config.toml
n_layer = 8
d_model = 192
n_head = 12
n_kv_head = 12
head_dim = 32
d_mlp = 512
vocab_size = 4096
activation = "swiglu"
norm = "rmsnorm"
norm_place = "pre"
norm_eps = 1e-05
positions = "rope"
rope_base = 500000.0
rope_fraction = 1.0
qk_norm = false
attn_scale = 0.177
bias = "all"
tie_embeddings = false
parallel_block = false
init = "uniform"
init_std_qkv = 0.077
init_std_o = 0.0
init_std_up = 0.077
init_std_down = 0.0
optimizer = "muon"
lr = 0.00486
lr_mult_o = 0.895
lr_mult_up = 0.751
lr_mult_down = 2.0
beta1 = 0.95
lr_head = 0.00802
grad_clip = 1.0
warmup_steps = 200
schedule = "wsd"
decay_fraction = 0.651
decay_shape = "cos"
final_lr_fraction = 0.0
batch_tokens = [8192, 16384, 24576]
seq_len = 512
doc_mask = true
z_loss = 0.0001
train_tokens = 132600000
steps = 8332
dataset = "wikipedia_en"
MLP neurons of a small language model. Each row is named by its layer, matrix (down: output weights) and neuron, and shows model dimensions 0-191. Each number is 128 + 32 x the weight over its row's rms, rounded and kept within 0 to 255. Numbers have three digits each. A neuron's up and down rows have the sign that makes its largest values positive.
After each neuron's rows, "fires before" lists the tokens most often just after its 100 highest values on Wikipedia text that the model never trained on.

L3.down21:120173170085162117120167106124131133097127126133165143126064127116087090121105179125135130122170127100120128162103110149115092184164121139151101076110108179062119192090080129126155160098140099160122106094113188158135114120167091132134159119138192190116138173142100153090192106134107074104088134163119141132144108149134078108128094163166071100126149155155044124107126096117106131120123138205160147048170163092142144164170065102130165159175073120102143115118133102098150144186138103174121097102118103102070154192110128120141117133137166147183109093155123140061171098142215165105
fires before: " ", "an", "ge", "ch"

L3.down495:078147088173151112100133128092083138175100114096116200178199074137111096157121108136130089103132151099138135134074113146185073133149156149142135143127124107101121099135125107153114107119087072171122118161074082102135152128088105130206112158063122171110024075159139146124139115130176104062158108103063100117158115134174156114145163141094124132147068108079190124165151100096085095096133137115117191102151101140146133170126130139138128157106176163150033138131116107111086184171154132121131092120109154088144143168072112203199123126141082124134128127153137099150143116114139154115
fires before: "==", "===", "In", "The"

L3.down459:139097125121118073130122164119120130126077145122138070093183153133174143134105130146145099067092146163188091134180133111118128118135091166174092105158110184128157171133075122134123117124135185150120182141099155119082041150088109107130075156146128201141116164095136050105125105134129115090132164119124138082098146117173092121141113146089127111140095119124085119061120183177166136141116099153132138119119122160076129086119123137117184100163104149152155099123110192168178102134088151157182142134131137082078158106116180188244127138105126108154095178148130120085204143191117150123
fires before: " the", " his", " a", " "

L3.down75:123165058159161118127067112120148073176117112082154110088143102125086160096113141138109153103145180124102165099119073130160154115106139110106128172197123142070081146163137118131142149130146120122130136091116104104157111136080096129173150135156210145109179160110156136153167108114149135117082161175153119165177058123085144146098113148122110130082150097121101206114089156118072166141146156138055129102126162121140144124099151062109076147110132165124085070085121118113060132095085175138133145119120131086155164125097144191255146119169120133100112114083122135114162148143102155116
fires before: " |", ";", " Re", " "

L3.down405:170160158112124152144154199125129156157045115074136136113132152104173115106153137101118171127077103171097189105172120108122132117129180093131150184141101170144110146133076122107176157143097115116206111148087121076147097095120161095160180159138125095084130128131136109139134199128114146094128172175089120099120076048117144139062183134103103106106179170166130099120181120123101103147048097143163130157103145176118157069183155122089108085148153105130105090136114155099141219143131174126122108142115112128128170124094139136095127120107102185088111084081111141063110106074109127164
fires before: " the", " more"

L3.down356:120132162196154090118201137139088141239170126055170103117166149168189126155094138105141174145102116160103069115155128167136117090119107129114158212136057102119112109138159121116155146131160159178168057098126132101185165150101121086135172112122155108164132158059070133162109109114128143131142152155176134156126121148122129131128147170141166113176143136151118123118126157115114101132145145115144152187114184117089160134118188118149117075122158103104113174102120098115121106092134106123144152108129099127103157148126072087225105124156104157139107028149106170137114183116113188114
fires before: " ", "ps", " L"

L3.down228:108113120149125106184151107122116112070093161129117132165086100112157136064174087141088158136132196078202082093105095110130116168092110079156143166124126077134127116141055131083148176124142139173126163145152127138106143161168133125102116089161130184157104136163140166104161116125032156099149129146105138129125104118184127167114124121128138112175087182086093133095056158106122158104155083063095158104093106119113107117093162144153120113234101116106096097111092163158113153232126107108131158169081124127154124172099114137126086101117170131083161142147123141158180138093182149144
fires before: " ", "as"

L3.down214:106108154071066133111101154085119115062146121121106088156152149115085140128144152165132088089153151111144093094149066142157064156138157132139145091115143145144167134163073147119111121139091111113122118077095164092071127170163082093085161153103085160145242103054102152104130115096098113117179097136106112097178155171168124124124144185089153120084081145146095165086104099097131106112128143087166085179107157189069121160126124180165181110131078124129125150165112173126190090130136137160176122178146132107131150139117112096118124152102095059118185128097084163095098112125147137169
fires before: " ", " the", " a"

L3.down192:139175168118178151105116141083115105200084090127084177128131080097165134140105108122127197126157167148199128108144144157136054149123107164163121166125118107134088102139128127189100152108209132154153145169141076189112111151161163109159159123079111184121197167155137132160077127092149130141111152121090129118172132145082131126111148148120114082124134136187088090084159163142111121145119119145092119157174173164113155132169102124190115131179132098138053096157159134102100134116085157152148038152144121103099147111140043117211146186179113130143112132113120129156181103113116155116
fires before: "=", "==", "===", "T", "Career"

L3.down278:091139128159157149153170151178097112101090167130137170130161130143149129108156084156118103146072121130178090142149158132150134151135114155117160107114110183157109171162137217140133121125114113139167134161139084171136171205084137133125098121173182086064160184150121150093130117120135143097205121079128228140144121127114137116134164092074146161125123192110118132139141119144127087058114109117065132107123139116084102151096138104092153139117105087122131127133137140135146087162128100149129170155006131116113120182113123143016164140064119154085130182114139128122104141068174125111
fires before: " ", "16", "20", "19"

L3.down295:125117164068157165137087175125090127083106139143167158109155099131113179122173154085173149177181062103146116069109067163077114131122133120176072101112125119130086132092184154166152142103106130120128081183141147127126113181147127126119111117137082075108163102173136102083177116153171117135132101073128145146109060189097082168065081106111192160114134093171083091138103150075109157134094139119087119129144106165139188136088150160202134138132085133110187102083071061119096148113139140164115140079115151166105128138168114167174122115124139186137120131121124131125157188140140166107
fires before: " ", " |"

L3.down464:084151131156130167115117118090000083153180199131121158134083086171105105126097144082099152105077147125122080132101145127129137117144113115124124167119086185125167181085166117121131148135061148132163127195116129242149078135127180098198114196151127131094131160099127168115095190110124085135104186122164140173088064184138065136127151086152114148154162112111081104113184108114176147116131142138133108129159136149120083078124086126163112100090117113145062140154110106111158095118151133120153113108135113128097141093143124105125130102113113102132124146138180154136136116126062147165
fires before: " ", " |", "ury", "br"

L3.down499:104104111143138162100122123144141079080080168074167156147095151091129123127173080093084143177130138113154136104134100136142127124114178140097056129078136127036124081167165213156182120128131160169146159155138133099060079140121150056107121120145123092059150176146110132144122085157175140119150105117162082178092128162174152161060167100115166093069119137150064102135161148178072095122140104139136125126146125124086114149188152147137136131176095168185149123127155132112084166180109055124098102148155108125089140114156145088078123146109140139123146101153198129134098129104170096115
fires before: ".", " |", "ction", " of"

L3.down235:126140168161186108111131167153128188135123070137115157205147140120145121143112151119122166111181102142147084120117134091163106125183121185085090161155115140082119184109105132152115100124164043140142098148135111129147107127132098078215154119091166147097031101186137144129091084106175168138131151136099062135153111137168141118112169108122131114135111130096123083120101140045138146099101120112174120139138100129102117104126154129156131120161198154129150117141112105171145140073117129144117058111131090110119154107087099164255126129133107132151143148091103111121127110159108116092
fires before: "==", "===", " The", "The", "In", " He"

L3.down78:121141155108065122121128132156119117143108110156168133127071139124142139109145083064097076102091135133110131086095095144159103117116090090166136165140119127129125128112135137171140171093109107109156129078071158179167166093107171148137162147143135123161117106088185114162121167141189146168134148159160119191154049041180076162125137139142114104122116160147118189123086166133095120125149078140167175133174154183142118157128133168069118204125160166119158090116134025107107095146117146132054080136174175157139135162111131104097099110110079156144164141081133122080181104191150144143
fires before: "%", " ", " |\n", " m"

L3.down0:091127123076107094091159137112149182138140111128114126088104097147144189103096138131151141105113165158119108144112182088174145130142135091146153153133147095162113147152078108129074142123065126162084085141190176153185193142139121089156102130139051170118147129157125091122136198133136164119134100154170144164148128105181097135137083066122083189165114049062135136121115124123073161163077111148122139129132120124186123132064133162181075158133138116123148120102141140149113153070156197169107114135121122091145142134153135171100072168118174193170133171107108037147101127129143188117
fires before: ":", " (", " |", " –", "=", " |\n"

L3.down124:106124116095082116074102167122051122168151156098147059118116113091100152157138110101132103068140169099153132064143090101129130145065129147134172125180142110105127074152128138131099085085177135122129083107168151149086106112058154106174103140142151138078031125148156140149132058099181168137099145140090131135117108141102149162113143140100105093112126112147136113137134129041078120171138100123074063107113092135162143098107107142171105149125151139086175173056082176073120154141182219146124073163121129105115131099164117171137142182135149177138143105129094167132102122137102121151
fires before: " the", "===", "In", "The", "A", "M"

L3.down211:114098163175192149104117085095185112138080175113089111101105121114146141099178101084174163120104100110170154163135146163124105136126111125133114153165087183199106107170146133091081126112118174098116117127147111194184131168079123172124120144149154119057159159213154088115144162137098105074165157104122124101097151119138176125100125114092142141160113138117125150095124137111104153106210173179072141077137158151105143134092119088100136161151087179133121104076134135140157155135137066182110135135091088138157130142156127085150129144128173116075145204199071087152179098150132156185
fires before: " ", " the", " age", " which", " its"

L3.down30:140125113075141087129125160194148112063077142151145175162143074176198164151136151104076098148084102057162143101078179113099162147114089131080125139123136155178100105090146124163135161149168131120085105035078191134114117142148098175132142082127120140121129107113111103137144150132165113090134075128136116104125139150154191133128133116192089109148149113096127110105125139111099162143071110103160113082155122078131110116145092028140127159118137086175155094150133158146085124116113157167138106193114182093163152091126129150151081184155178136107134162160121110180135119203100182106
fires before: ":", " |", " ", ")"

L3.down489:079148140129101104179133140129052126168110104126055108181183137126093137034168086176105062085094164091102082144123114018129109151112121164146145112137131178110103152076103089131136140130164113106128096117102082167126155147126117131133084080125183114148122139164097153115106125095130104171208116135124148165154146119118145148187107081117091179163126162161117073114122130159180142097128156124161133114090110116118108165150110158181120190133182182122157177102114154106138140143160089095138152123125120151182142154073157105100122102129178157160186102178161146142138086114102186148
fires before: " |", ":", "V", "n"

L3.down283:082157152128122121117081159113079148128097106122121185118164102127144149153136129093127102054159092078124187168119150106138199099175125186144099131109157096102142139048147120117119165142112141184149124103132082084173129090122187043204083099207118131131150133144156112096125140150142100187104125090140176075140121120118087122111196112090127101144143157153120106116171128160170157155135155162099092162208070127055160167097119148144093140116112143159097105126103130186152160130129100089079061143131132131159121142121112122137137166140153094178101143110140117073103210144124122112
fires before: "%", "0", " |", " |\n", " m", " of"